{"n_layer": 11, "d_model": 384, "n_head": 12, "n_kv_head": 12, "head_dim": 32, "d_mlp": 1536, "vocab_size": 8192, "activation": "gelu", "norm": "layernorm", "norm_place": "pre", "norm_eps": 1e-05, "positions": "rope", "rope_base": 10000.0, "rope_fraction": 0.25, "qk_norm": false, "attn_scale": 0.177, "bias": "all", "tie_embeddings": false, "parallel_block": true, "init": "normal", "init_std_qkv": 0.0371, "init_std_o": 0.0, "init_std_up": 0.0371, "init_std_down": 0.0, "optimizer": "muon_variant", "lr": 0.015, "lr_mult_qkv": 0.4, "lr_mult_o": 1.21, "beta1": 0.95, "lr_head": 0.0417, "grad_clip": 1.0, "warmup_steps": 200, "schedule": "wsd", "decay_fraction": 1.0, "decay_shape": "square", "final_lr_fraction": 0.0, "batch_tokens": 131072, "seq_len": 1024, "doc_mask": true, "train_tokens": 902600000, "steps": 6887, "dataset": "wikipedia_en"}
MLP neurons of a small language model. Each row is named by its layer, matrix (down: output weights) and neuron, and shows model dimensions 64-127. Each number is 128 + 32 x the weight over its row's rms, rounded and kept within 0 to 255.
A block is one neuron, or neurons of one layer that tend to fire together. Before each block is what it responds to, as a language model described it from the Wikipedia text at the highest values.

Responds to: Mostly the final piece of a split word, as in cytokine, protein, oxygen; also man or woman after the, and of after several or three.
L7.down1179 [125  77 141 192 131  78 129 178  96  60 145 125  69 113  96  82 121 105 161  75 117 116 158 132 160 175 144 103 163 158 133 105 120 172  42 110  97 124 112 100  81 135  69 119  96 118 124 181 187 120 168 133 175 185 134 129 159 118 148  99 141 117 115  92]
L7.down1230 [185 105 124 121 153 141 146 134 118 109 162 115 108 162 216  97 179  84 142 206 131 115 132 141 182 104 129 152 139 142 168 137 153  89 144 180  92 114  72 133 167 106  99  51 143 180 118 131 120 154 187 159 173 125 122  99 117 124 187  36  71 157 140 146]

Responds to: Common nouns across topics, often a word stem later extended by -s, -ed or -ing, e.g. code, object(s), gene(s), land(ed), name, birth.
L3.down40 [104 127 173 204 123 137 165 142 169 160 153  84 126 169 137 147  98  90 183 131  98 120 110  81 147 131 128  78 100  94 120 113 164 125  53 136 148 147 105 116 116 104  95 108  94 197  86 169 162 147 141  84 152 114  62 143 132 116 144  90 139 132 141  88]
L3.down218 [122 198  95  97 132 177 167 152 172 123 148 135 155 106 157 110 143 187  77  95 168 133 126  83 145 129  93 163 134 138 102 143 101 144  86 178 109  91 129 139  85 133 167 169 185 149 146 124 142 216 160 162 170  51 163 132 145  65 140 127 139  88 161  90]
L3.down490 [124 150 137 135 140 164 176 131 153 150 148  62 129  65 152 156 135 110 132 131 176  83 161 166 172  56 112 114  73 122 108  99 113 104 145 150 138 121 123  73 110 115 186 134 146 103 113  81 196  95 107 158  93  46 179 110 180 126 116 129 125 135 129 144]
L3.down1212 [127 148 116 146 165 138 186 136 106 144 125 110 165 154  91 137 146 168 133 180  80 160  83 122 126 124 119 149 137 112 132 100 133 132  97 108 103 163 152 145 125 124 169 194 133 183  54 148 135 162  98 207 125 132 125 160 133 145  22 125 161 205 110 139]

Responds to: Mainly the ° after a longitude number in geographic coordinates (121°18′, 88°31′); more weakly, month names in dates and names after numbers (28 August).
L2.down257 [152 142 116  77 180  92 125 115 114 153 107 127  62 112 102 102 147 169 159 137  85 161 160 103 122 173 132 114 163 144 147 150 123  95 140 142  64 132 136 183  88 171 141 143 149 140 155 116 130 112 163 130 148 128 142  91 130 154 117 157  98 168 173  74]
L2.down347 [113 125 114 160 153  90  81 158 133 146 127 120 116 175 120 141 137 112 107 152 165 137 186 116 105 134 155 143 161 121 134 132 117 140 140 115 133 117 113 113 123  49 167 128 122 155  86 131 228 144 143 172 172 157 153 121 113 125 197  90  91 195 109 151]
L2.down601 [146 159 122 129 130 119  98 177  99 105 143 123 161 170 140 137  58 154 155 136  54 115 125 138 162 125 121 119 222 168 129 159 118 170  97 114 108 160 165 118  93 162 120  82 120  92 132 129 152 111 110 195 179 122 120 132 187 162 116 145 155 109 122  95]
L2.down763 [167 107  84  96 106 143  82 142 105 127 120 102 149 151 130 105 119 184 137 167 154  87 123 109 143 162 187  92 126  99 176 163 107 130 161 123 142 116  98 118 121 165 108  91 156  65 169 132 116  79 124  95 115 144 105  64 184  95 124  80 121 148 168 137]
L2.down842 [174 146 126 160 177 154  82 177  82 146 156 131 174 150 155 154 119 155  71 125 172 113  75 111  83 145 156 160 130 113 170  91 142 124 192 191 115 180 162 131 105 139 108 100 148 115  82  94 129 154  56 101 124 147 102 157 148 177 168  97 147 160  76 137]
L2.down855 [132 131 163  88 136  95 144 131 108  87 149 122  80 134 157 163 149 106 163 147 104 130  72 126 167 117 167  91  94 135 136  89  99 126 150 134 113 104  77 160 183  77  83 100 149  93 120 129 158 165 141 187 165 109 148 152 147 128 145 127 155 130 124 101]
L2.down868 [121 136 103 155 125 175 144  88 137 163 125 152 160 133 141 155 128 154 135  82  64 116 125 111 115  75 145 145 148 115 118 115 195 143  93 138 118  84 133 108 116 117 196 176 174 151  98 110 128 177 195 147 172 163 204 170 127 142 123 107  96 150 198 136]
L2.down984 [137 135  91 175 143 146 188 124 119  93 116 135 110  81  60  91 123  78 103 124 167 124 111 109  69 183  97 186 153 173 123 150 127 163  96 156 117 102 160 149 108 154 149  78 168 150 196 131 147 147 119 176 155 126 164 148 180 153  74 156 141 128 120 202]

Responds to: Degree and prime symbols inside latitude/longitude coordinates in place-listing tables (like 88°30′05″W), plus weaker unit or score marks such as °F, +, %, and colons in times.
L3.down275 [140 109 146 112 142  92 153 141 116 149 121 130 180 159  90 130 112 160  92 115 148  75 115 128  92 123  58 124 140 125 151 101  91 105 125 112 151 113 100 143 106 134 163 113 135  82 132 158  96 125 103 179  89 142 128 134 199 110 151 135 142 147 174 111]
L3.down1187 [127 148 111 101 144 148 157 173 123 182  91  69 171 134  87 139 125 188 121 138  81  80 113 106 148  68 160 110 138 139 168  84  94 121 173 142 179 121 155 169 142 111 128  59 106 125 117 137 155 169 147 143 167 144 154  86 118 143 154 133 155 141 154 151]
L3.down1326 [146 137 110 123 171  96 105 134 136  90 150 161 161  77 104 156 138 123 135 170 110  74 133 170 110  92 138 156 137 158 179 140 130 130 114 175  83  86 104 160  65 120  88 101 142 134 154 110  46 132 147 180 121 119 132  85 202 110 123  61 166 109 115 132]
L3.down1446 [121 148 161  96 168 145 117 132 115 115 159 100 126  53 120 154  85 147 146 158 103 183 144 144  96 106 160 119 187 125 102 124 131 122 114  83 103 186 158 154 156 102 135  73 135 121 137 190 158  81  74 192  59 175 158 115 125 168 105 112 131 112 105 102]

Responds to: Month names inside dates (January 2023, 16 August 1812), plus period words like early, late, mid, Summer, and "Early life" or "History" section headings.
L3.down493 [104 166 118 100 138 103 125 168 109 166 136 141  74 130 130  77 184 115 155 133 135 124 156  86 120 134  97 122 131 107  73 110 138 137 111 166 205 105 109 110  90 121 163 171  98 180  52  84 113  92 162 129 113 186 146 128 123  81 140 124 146 112 133 105]
L3.down616 [140 117 172 106 188 145 117  94 111 145  77 153 106  88 139  99 130  94 100 133 136 161  76  72 105 169 139 179 159 112  78  86  87  91 127 192 146 124 128 155 107  91 181 203 103  88  92  51 146 138 168  31 109 154 154 123 119 119 149 103 169 121 168 147]
L3.down738 [127  66 148 127 124  80 158  99 160 180 146 104 138 165 175 164 131 102 132 107 117 167 110  95 145 123 130 169  99 167 182 143 164 115 117 190 157 144 149  97  75 114  98 137 104 183 126  99 160 137 162  70 128 141 139 138 166 159 170 115 122 131 184 176]
L3.down1156 [125  74 137 144 164 100 140 168 116  88 168 142  65 114 133 106 116 163  87 124 130 139 138  96 106 144 150 126  86 135 137 114 140 101 157 200 136 138  89 162  68 100 144 140 118 162 116 161 180  87 171 116 140  76 175  97 102 138 158 187 149 149 116 176]

Responds to: Mostly mid-sentence modifiers like other, very, further, most, quite, plus some evidence verbs such as demonstrate, show.
L2.down87 [ 76 157 148 127 129 100 107 163 136 155 139 156 117 128  48 140 135 161 107 118 151  77 151 143 132 132 164 134 133 133 195 160 177 121 182 152  90 105 131 158 116 203 124 115 107 110 164 103 167 102 192 156 130 154 130 118  97 104 163 170 138 143 134 136]
L2.down208 [107  52 136  86 155 176  62 179 113 109 159 121  87  83 190 126 117 147 108 119 116 115  99  92 109  82 122 163 112  94 121 107 133 121 151 131 129 143 118 127  70 148 174 116 172 160 121  66 123 102 139 140 160 141 177  86 145  93  87 141 111 117 183 155]
L2.down551 [180  54 100 174 150 115 153 122 115 132 133 138 124 199 151 167 142 113  76 202  79 133  91 212 164 157 145 152 157 165 121 141 102 129 209  76 116 155 123  86  89 110 120 179 105 119  82 138 163 138 124 171 132 118 129  96 152 126 123  77 173 155  53 129]
L2.down800 [152 112 153  51 121 137  89  85 126  68  95  98 169 135 107 141 179  77 125 116 121 135 120 141 185 160 118 161 126 135 125 150 146 134 128 125 121 159 175 153 126  86 144 117  94 163 133  82 161 112 127 132 150 124 133 138 170 156 146 157 170 112  88 170]
L2.down829 [152 153 128 110 143 164  68 154 119 181 118 130  90 140 105 141 162 148 147 104 190 189 136 108 105 134 112 117 104 104 159 171 104  91 130  78 117 143  54 143 138 115 131 162  85 150 112 114 150 124 154  78 164  87 117 125  94 205 199  96  73 167 136  93]
L2.down1148 [132 164 100  92 123 127 140  62 115  53 122 119 142 128 142 106 163 157  96  93 145 104 165 137 126 163 103 122 135 106 122 161 152 107 135  99 143 140  86 136 133 151 142 140 146 108  52 130 164 125  68  86  97 156 199 108 170 147 151 109  69 144 176 140]
L2.down1191 [161 114 151 147  84 184  89  96 168 109 174 119  72 149 114  86 116 114 137 137  49 198 148  96 125 142 151 124 156 165 107 113  86 126 136 117  99 158 121 129 152  94 123 102 213 155 111  97 175  90  77 177 132 157 180 106 154 118 143 127 123 113  73  96]
L2.down1488 [154  77 103  90 186 106 127 166  83 120 191 143 163 179 148 146 140 128 110  97 166 195 151 119 118 186 122 156 168 130 138 184 110 153 208 146 125 166 117 139 182 143  53  90 102 117 121 118 127 105 117  99 124  90  95 139 147  99 159 150  98 166  76 102]

Responds to: The word self, usually starting hyphenated compounds (self-contained, self-reliant, self-produced); more weakly, assorted common nouns like flow, injury, Woman, table headers Player, Year.
L2.down836 [120 100 124 147 129 145 114 131  96 101 133 154 159 145 112 112 110 123 159 158 143 121 153 129 161 150 170 149 162  92 132 112 115 141  58 194 105 147  83  84 118  94 138 104 149 132 102 135 124 142 183  62  54  72 202  92  87 131 205 160 117 184 140 111]
L2.down961 [ 98 122  67 127 124 193 142 134 134 123 111  76 103  95 102 136 163  71 147 108 156 131  89  70 111 128 156  82  94 115 145 111 112 103 134 125 156 114  99 106 153  81 168  77 143  48 128 146 114 118 139 119 118  69 133 123 109 115 168 162 148 152 117 144]
L2.down962 [112 134 161 166 160 150 139 105 149 133 167 130 148 119  32  91 120  87 153 174 173 153 127 144 113 127 101 100 161 150 129 128 165 152 139 148 151 166 143 130  93 114  98 114 120 148  55 146 102 147 135  78  96 118 240 120 119 101 118 143 127 121 160  56]
L2.down1092 [151 152 102  78  74 125 198 150 148 120 175  86 159 200 132 154  82 148  86 110 165 137 136  94 136 102 157 165  94  56 214 107 148 116 120 150 143  88 100 118 121 107  93 147 138 174 160 155 149 162 113 144 163  77 101 130 118  60  75 122 149 150 173 109]
L2.down1165 [174 133 111 120 113 150 133 157  92 157 132 130 138 194 203  63 156 178 152 115 104 107 123 165 143  80 152 127  72 135  95 140 102 102 174 110 163 135 107 125 112  76 148  89 122  28  92  94 116 169 152 136 162 154 141 114 110  75 133 125 135 144 111  97]
L2.down1404 [171 148 175 142 158 148 153  74 180 180 143 119  98  90 150 116 109 169 115  85 148 104 131 138 101 188  39 151  74  89  98  75 135 130 158 151 147 150 147 175  70  74 122  80 105 136 120  95  68  99  84  98 116 121 147  61 156  67 122 162 129 123 138 157]
L2.down1438 [152 133 117  91 149  64 106 158 149 138 147 154 120 100 128 101 112 104 185 116  45  83 167 189 152 104 152 136 197  82 135 148 117  79 100 154 129 136 156 130  99  99 130 117 145  80 132  80 113 142 211 165 125 111  68  74 118 117 124 151 139 148 119  82]
L2.down1516 [156 159 160 131  95 138 190 172 130 103 118  79 136  72 182 183 148 150 142 134 149 107  87 126  98 185 170 113 150 142 133  94 165 127 118 186 132 169 124 151 146  77  82 135 146  80 194 189 152 166 102 131 133 107 128  69 111 172  46  95 168 176 109  71]

Responds to: Hyphens (sometimes slashes or spaces) joining two parts of compound names, terms, or ranges, as in Smithfield-Wetherill, Lab Co-op, and 1630-1771.
L7.down19 [134 102 104 105 138  69 174 154 140  41 162 113 159 109 177  94  91 103 168 101 150  86 167 132  71 136 125 150 130  31 107 140  80 159 118 112 129 129  86 126 210 102 117  87 134 122  95 119  92 129  86 154 123 186 135 114  95 132 121 140 151 143  86 139]
L7.down1246 [200 106 128 130  88 135  93 145 140 173 153 131 117 151 166 134  81  80 109  89 162 114 131 124 151  89 152 137 168 155 133 141 136 123 167 124 157 101 199 132 139 138 160 169 194 137  96 116 130 116 167 174 135 122 164  52 126  73 147 150 109 107 107 123]

Responds to: Adjectives placing something in time, order or position, mostly after "the" or "a" and before a noun: early, first, second, later, new.
L2.down637 [185 133 152 119 129 179 165  79 179 121 131 129 118 157 152 147 165 145 161 120 140 105  94 134 109  92 145 168 103  93 116 109 166 122  84 159 131 134 106 131 143  80 115 109 113 119 121 121 196 156 171 122 108 103 159 120 182  98 123 132  60 118 140 133]
L2.down642 [112 162 107  98 136  85 183 127 136 138 129  97 150 131 162  70  84 129  86 167 199 149 167 107  97 107 161 141 118 147 147 119  77  75 140 127 137 146 141 135 153 132 155 137  97 164  88 113 136 152 105  98  72 133  85 130 143 144  79 106 119 140 139 212]
L2.down846 [144 133 127 115 181 146 122 158 123 121  71 161 172 168 107  48 167 139 149 181 171 149  66 106 113 148 176 153 189  87 123 123  61 100  88 110 135 146 109 139 140 169  78  92 126 168 141 120  98 126 101  84 151 110 207 204 121 124 154 129 149 130 127 157]
L2.down1153 [ 87 117 138 101 171 118 125 104  72 133  74 192 122  96 145 136  58 151  99 130 154 154 110  84 126  86  87 102 156 116 150 173 183 165  96 131  94 140 107  82  89 131 169 182 157 164 106 133  51 136 149 138 182  78 145  75 142 131 142  70 214 123  97 135]
L2.down1311 [163 185 183 106 122 140 143 132 139 102 115 107 142 141 145 128 114 123  98 128 154 102  86 131  99 132 117 106  85 106 181  96  92  87 135  45 111 173 141 113 197 129 114  75 121 112  82 105 123  96 122 112 125 179 133 115 155 170 117 189 125 188 137  85]
L2.down1428 [140 147  84 141 117 134 144 125 148  92 145  92 115  97 121  89 119 175 104 113 154  67  42 126 148 134 184 147  78 137 134 128  65  97 152 103  90 157  98 131 107 122 122 145 178 119  98 133 184 119 185  80  91 133 109 173 223  47 193  97 180 136 177 110]
L2.down1443 [131 152  99 115  93 179 114  75  74  81 154  95 152  65  96 118 123 128 132 110 120 139  98 112 138 171 124 157 130 143 156 117 155  87 142 175 149 152 129 134 149 104  79 133 143 121 131 162 251 148 143 102  99 147 106 109 167  63 138  86 135 115 172 133]
L2.down1449 [188  86 138 128  77  90 154 151 156  62 143 119 147  98 163  47 141 142 148 141 124 124 161 129 118 136  96 207 132 147 136  88 149 142 155 108 151 187 144 146 119  45 129 134 173 129 141 120 157 136 156  89 131 134 110 144 160 155 149 114 135  94 106  88]

Responds to: Main verbs and their inflectional endings or object pronouns in running prose, often before a preposition, such as go, lives, relied, him.
L7.down890 [102 125  94  87  93 128 158 149 176 173 114 169 109 107  75 160 184 137 170 118  81 110 103 153 147 114 128 178 180 139 157 141 111  86 160  76 147 150  84 143 166 144 140 115  98  86 128 111  95  99 151 133 127 127 135  89  98  99 134  98 118 109 130 103]
L7.down1164 [145 156  87 105 108 155 114 102 121  83 149 146 133 136 104 116  99 171 116 116  95 118 137 142 150 149  50 150  65 165 165 156  60 190 120 139 117  77 141 150 131 136 128 124 104 129 100 158 128 142 162 213  92 146 152 141  93 113  82  97  96 118 136 108]

Responds to: Modal auxiliaries and adverbs like may, must, can, would, just, only right after a subject, mostly before a bare verb like "be"; weaker on stray letters and digits.
L2.down131 [125  53 150 155 180 121  62 101 180 135 121 185 155 107 113 105  74 132 127 110 171  68  98 133 104 105 124 160 213  90 111 154 123  86 162  93  79 149 109 112 103  44 176  71  73 113 145  82 113 120 124 126 210  96 149 123 125 168 113 117  91  74 115  89]
L2.down414 [154 119 174 132 162 113 103 117 105 139 102 135 146 129 166 136 121 135  92 154 159 145  96 108 129 120 176 144 104 154 133 185 122 126 161  97 142 159  51 154 168  82 117 149 148 146  93 118 126 183 183  82 133 123 115 119 116 133 101 156 129 102 113 171]
L2.down886 [144 131 137 150  58 143 147 130 156 113  83  99 140 186  70  74  66 114  77 141 153 178  96 142 109 139 130 117 109 152 142 145 120 146 110 195 176 105 101 114 123 133 105  87 164 141 164 157 117 155 130 133 182 133 158 103 130 130  92 100 109 127  83 134]
L2.down899 [139 150 156 164  88 140 124 141 112  73 126 149  92 193 130 118 142 135  81  98 126 136 142 155 133 116 160  61 107 202 131 141 184  88 147 155 122 142  96  74 163 139 144 186 165 153 111 132 138  62 210  73 157 166 167 167 136  81 107  98 132 148  82 122]
L2.down1003 [108 143 141 151 122  56 166  93 151  68  88 113 133 134 104 139 138  94 120  95 123 143 125 177 120 133 133 135 153 140  85 180 115 141 121  91 166 194 134 160 191 101 100 164 105 143 105 111 113 159 158 104 122 200  76  96 101 174 157 130 114 116  93 140]
L2.down1354 [124 110  97 178  94 134  85  97 149 110 144 159 150 144 141 186  83 133 142  85 135 138  95 119 151 158 139 111 118 110 133 166 100 131 155 131 170 122 152 138 133 134  98 124 122 147 136 169 137 105 131 119 109 166  62 155  38 206  89 167  37  93 129 119]
L2.down1531 [102  86  86 124 133  96 112 114  95 130 104 160 100  54 155 115 130 112 153 127 145 144 211 132 110 135 157 161 123  68  94 162 136 100 112 112 162 151  74 146 140  90  91 161  95 101 155 107 115 124 136 135 155 128 183 117 114 136 119 113 150 120 119 109]
L2.down1533 [ 70  85 134 164 121 111 155 118  86 162 121  35  33 133 124 120 128 129 146 135 135 119 142 101  97 156 150 162 130 109 130 167 122 144 138 144 159 158 137 158  97 122  99 125 166 147  87 141 148 133 132  72  87 118 155 127 123 115 112  99 168 102 154  83]

Responds to: Blank-line newlines and sentence-final periods that end a paragraph or sentence, just before a new paragraph or == section heading, especially in sports and career biographies.
L3.down30 [110  50 140 130 136 134 135 130 137 112 105 111  77 145  95  82 157 183 176  91 109 158 120 129  86 121 178  69 177 156  54 105 128 101  98 154 123 119  81 107 147 163 151 104 155  97 146  91  71 136 165 114 123 115 154  95 137  67 137 134 110 164 124 167]
L3.down573 [107 132 120 172 175 136 101 137 140 113  61 103 129 142 137 111  75 107 188 137 133 193 157  89 177 157 116  94 145 131  67 113 151 110 192 114 164 125 136  67 156  81 117 138 176 129  87  89 101 123 172 132 159  86 167  96 170 104  90 112 121 168 101 172]
L3.down667 [107 130 105 141 149 139 160 159  99 136 110 168 157  96 120 149 148 141  90 123  93 122 109  67 149 114 114 195 140 136  52 126 151 103  84 145 110 108 129 135 101 109  76 104 124 145  73 111 145 108 138 135 143 161 153 160 156 119 147 167  84  66 157 140]
L3.down733 [190 175 129 103 117 134 142 122  85  79 151 186 154 102 109  92  98 111 154 115 154 142 157 111  64 200  97  57 115 124 150 126 133 105 171  94 115 125 121 131 146 120 119  79 206 103  79 157  92 147 146 190 195 138  71  50 147 158 101 112 149 109 143 115]

Responds to: Generic head nouns after "the/this" that refer back to a topic, such as family, series, game, group; also reaction arrows and a few verbs like serve.
L3.down64 [161 142 101 139 137 102  83 132  64 128 114  72 173  91 106 122 149 179 101 102 153 121 136  66  87  95 148 141 159 112 150  97 165  84 165 119 145 116 137 164  82 130  39 169 155  93 125 106  98 143 183 107 150  96 255 173 167 138 142 167  33  94  87 153]
L3.down262 [126  86 151 131 129  96  80  88 115  88 105 136 158 119 165 115  98 115 201 132 128 149 123  97 171 151 132 134  95 151 103 138 138 133 153 121 165 114 159 130 108  86 106 232 144 146  69 117 118 196 170  79 185 119 158 163 134 158 136 138  89 104  92 141]
L3.down804 [153 113 128 178 137 125  92 111 110 139 133 153 147 158 107  98 101 104 132 124 152 175 118 120 200 109 109 109  79 158 124  89 126  58 133 138 102 152 120 105 186 134  95 124 105  92 140 151 193 125 142 114 114 146 119  78  86 149 168 152 100  61 128 122]
L3.down1068 [141 138 122 111 152 140 147 153 115 194 101 155 151 112 125  96 205 114 170 143 139  74 147 136 136 153  59 117 131 164 124 113 117 149 125 144  81 124 129 105 207 108 161 177 158  95 136 112 132  65 156 118 102 118  91 143 144 148  69 163 117  85 130 105]

Responds to: Fires on words that come right before a bare verb: infinitive "to", modals (can, would, will), n't, and adverbs, as in "refused to", "don't know", "will eventually return".
L7.down764 [184 156 134 145 116 112 180 139 118  42 145 113 105 183 137 147  81  94  92 117 149 113 146 134 112 113 137 138 126 168 161 145  97  86 122  68 146 150 172 125  89 160 150 171 113  84 116 158 114  66 167 141 173  90 108 107 111 117 135 142 128 146 134 114]
L7.down1250 [127  69 133  77 127 135 169 152 150  57 130 175 112 124 146 155 148 105 112 157 130 104 163  96 157 120 176 107 182 118 143 140 114 132 102 114 118 134 111 162 141 193 138 172 125 109 104 164 194  95 167 118 141 127  88 140 187 149 133 142 165 138 105 172]

Responds to: Prepositions, mainly in, sometimes of or at, after a noun or verb such as headquartered, based, located or community, just before a place name: based in Cochabamba, town of Waldkappel.
L7.down1160 [110 147 142 127 108 138 113 109  94 113 203 164 153 158 151 116  87 164 114 107  75 104  45 147  91 170  88 151  94 109 186 140 168 127 120 103 120 158 181 114 152  98 140  98 117 111 149 169  99 183 194 172 103  68 133  56 137 105  78  92 142 109 111 149]
L7.down1400 [128 154 120 150 169 137 144 137  72 187 148 169 117 157 172  94  46 120 120  86 110 142 106 120  63 103 167 160 187 127  70 168  76 181 130 150 121 118 213 128 106 108  86 110 142 141 125 176  86 112 166  70 154 104 137 182 165 102 126 134 157 121 134 169]

Responds to: Tokens inside formulas, code and technical definitions, such as exponents, variables, $, and "set" or "represents"; weaker hits on scattered nouns and verbs elsewhere.
L3.down325 [168 147  91  85 112 163  62 144 173 141 158 115 120 141 136 123  74 165 133 174  76 151 150 100 150 109  94 102 155 106 130 162 173 185 136  98 143 134 157  46 121 108 210 121 175 120 107 152 176 199 122 144 124 100  79 233 219 132 156 133  27 120 133  87]
L3.down1334 [ 82 124 168 116 129 116 121 128 149 148 140 148 146 153  96 161 132 147 132  69 131 112 138  27 122 141 180 139 129 154 145 124 140 105 127  88 115 188 170 121 107 123 111  88 161 161 121 145 118  88 127 129 164 120 103 158  96  73 167 145 148 117  88 183]
L3.down1404 [215 125 135  80  92 112  81 143 154 190 134  62 182 118 125 114  95 150 112 171 149  98 155 138 111 131 178 129 151 103  74 130 131 154  67 132 138 122  95 129  67 110 152 119 131 208 121 126  86 123 123 168 177  81 109 178 147 135 103  93 123  75  85 120]
L3.down1534 [133  88 141  86  50 102 134 160 131 166 125 112 142  88 145  85 100 181 101  95  62  89 103 124 130 164 223 105  97  94 154  79 101 110 124  83 142 138 146 134 123  99  93  80 162 189 178 100 141 171 156 140 167 114 165 124 123 123 128 155 152  76  82  80]

Responds to: Opening subword pieces of words split by the tokenizer, mostly "De"/"de" and sometimes "Ne", as in De-bbie, de-vise, Ne-il.
L7.down36 [123 152  63  94 117 138 114 135 162 127 124 151 100 103 149 125 153 150 155 121  97 120 129  84 168 123 162 133 147 141  95 147 149 190 189 140 114 120 111 125 134 141 111  69 150 150 101  77 137 152 147 147  86 136 104 153 125 123 168 121  75 121 133 123]
L7.down750 [137 120 136  93  93 142 168 168 136 165 176  91  95  86  42 139 150 103 153 126 158 190 149 101  66 143 165 139 121 160 150 129 142 119 170 181 130 147 110 154 140 124  92 201 141 185  74 127 141 125 136 128 109 125 150 142  94 103 174 118 121  84 152 157]

Responds to: Quantifier words opening a noun phrase, often at sentence start, such as some, most, several, such, all, other; also "Sever|al" and "Mo|st" split pieces.
L7.down661 [132 120 202 160 171 131 152  70 103 132 128 100 143 182 125 141 151 127 123 170 136 170 106 133 152 139  82  69 114 139 114  99 118  78  66 162 135  98 151 111 130  91 141 135 145 144 175 171 137 133 136  97 148 141 146 202 155 146  86  82 113  96 115 154]
L7.down751 [150 115 207 153 105  97  79 141 143 152 119 149  99 151 164 126 140 154 157 115 165 137 119 101 118 182 118 157  83 137 123 156 141 147 102 142 127 131 162 133 132  62 124 193 119 129 171 152 114 173 102  71 130 140 139 180 154  75 102 132 152 181 113 131]

Responds to: Word-initial stems or base words that often take a suffix next, strongest for close (close friend, closely, closes), also de-, comp-, simple-st, hold-s.
L2.down97 [144 146 143 133 111 157 153 146 114  93 147 103 128  98 139 122 132 143 142  97  97 160  81 137 156 134 140 165 110 189 138  97 116  95 122  91 194 203  83 120 117 107 152 124  48  65 129 172 153  87 139 192 150 177 169 111 141 150 132 165 111 153 192 154]
L2.down168 [ 87 105 147  92 163 135  57 151 131 133 136 131 153  47 127 117  64 152 161 120 111 209 121  70  77 101 159  92 125 116 204  61 103 124  99 128 124  81 108 116 120  84 123 131 209 132 103 112 148 156 140 124 124 122 169 155 116 168 141 172 121 198 140  96]
L2.down324 [ 65 123 163 159 104 192 156 190 123 118 139  60 101 114 124 127 147 128 150 157 137 168 126 140  96  95  96 142 116 127 205 145 137 145 157 150 176 183 149 118 105  65 145 131 103 124 126  88  62 152 149  65 135  82 201 118 167 114 111 139 112 102 151 143]
L2.down729 [129 149 150 139 117 117 102 109 143 133  91 128 174 121  60 119 129 152 122 132 144 143 111  97 137 156  90 171  85 146 178 133 102 123  75 143 130 141  81  98 129 170 143 112 133 138 114 152 114 160  93 103 143 104 153 191 152 152 153 159 166 104 135 126]
L2.down827 [154 133 125 117 138 100 219 154 188 131 153 127  98  88  95 104  99 136 145 137 200  75 124 141 123  66 169 171 135 106 117  71 126 122 110 128 152 118 100 165 155 148 144  66  59  82 134 131 109  97 119 129 104  94 138  68 104 112 157  77 128  75 155 154]
L2.down999 [153 124 118 146 107  72 120 118 106 153 139 102 107  89 183 112  84 138 121  72  90 116  99 155  98 207 150 146 130  80  93 130 113 109 171 111 111 113 127 166 109 143 145 164 134 169 134 154  90 130 117  91 174 139 116 106 133 120  72 178 146 139 161 146]
L2.down1225 [138 115 210  89  72 175 113 115 106 121  90 155  64 134 125 120 133 164  99 170 142 135 109  91 150 150 186 173 126 151 132 107 204 130 142 134 147 149 117 124 111 151 118 146 145 129  47 137  94 107 174  76 113 121 154 112  79 117 165 153 172 122 154  94]
L2.down1521 [129  98 109 136 119 144 106 141 105 124 175  59 163  89 175 100 138 109 164 117 145 153  98 129 160 179  99 150  98  86 127 164 120 155 107 145 134  89 168 152 122 155  74  92 107 163 116 154  90 111 143 138 139 106 215 115 118  67 102 103 145 129 142 119]

Responds to: The first verb or modal right after a clause's subject noun or pronoun, mostly modals such as can, could, would, will, is, and also took or came.
L3.down464 [160  93 123  80 190 125 181 132 105 172 102 197  48 195 131 141  70  77 137  68 153 157 144 135 132 128 145 135  55 135 106 117  93 142 164 120  95 177 108 112 116 125  68 182  88 141  98 176 168 119  83 180 217 156 142 120 140  54 110 178 193 112 103  86]
L3.down528 [125 164  98 160  97 104 137 150 169 149 158 185 115 124 117 173 134 107 119 156 157 134 112 136 160  87 159 163 135  68 107 164 138 120 160 152 151 155 132 163 103 143 158 130 103 147 110 179 159 112 209 174 195 132 108 175 111 108 146 140 190 119  97  70]
L3.down832 [128 115 138 213 168 141 170  58 157 145  81 127 121 137  87  99 129  76  89 117 139 104 133 136 174 102 159  92 125 106 104  97 154 137 119 140 203  84 153 142 118 113 124 155 139 125  76 126 163 131 222  88 174 182 132 157 127  93 140  77 149 119 180 108]
L3.down1258 [209 134 113 152 200  97 150 140 142 158 148 121 116 125 126 114 156 145 131  76 151 186  97  96 126 142 156  90 116  84  62  99 145 170 152 179 114  73 100 100 195 147 119 110 108 108  97  99 132  68 155 100 163 198 147 181 131 142 129 152 166 136 116  98]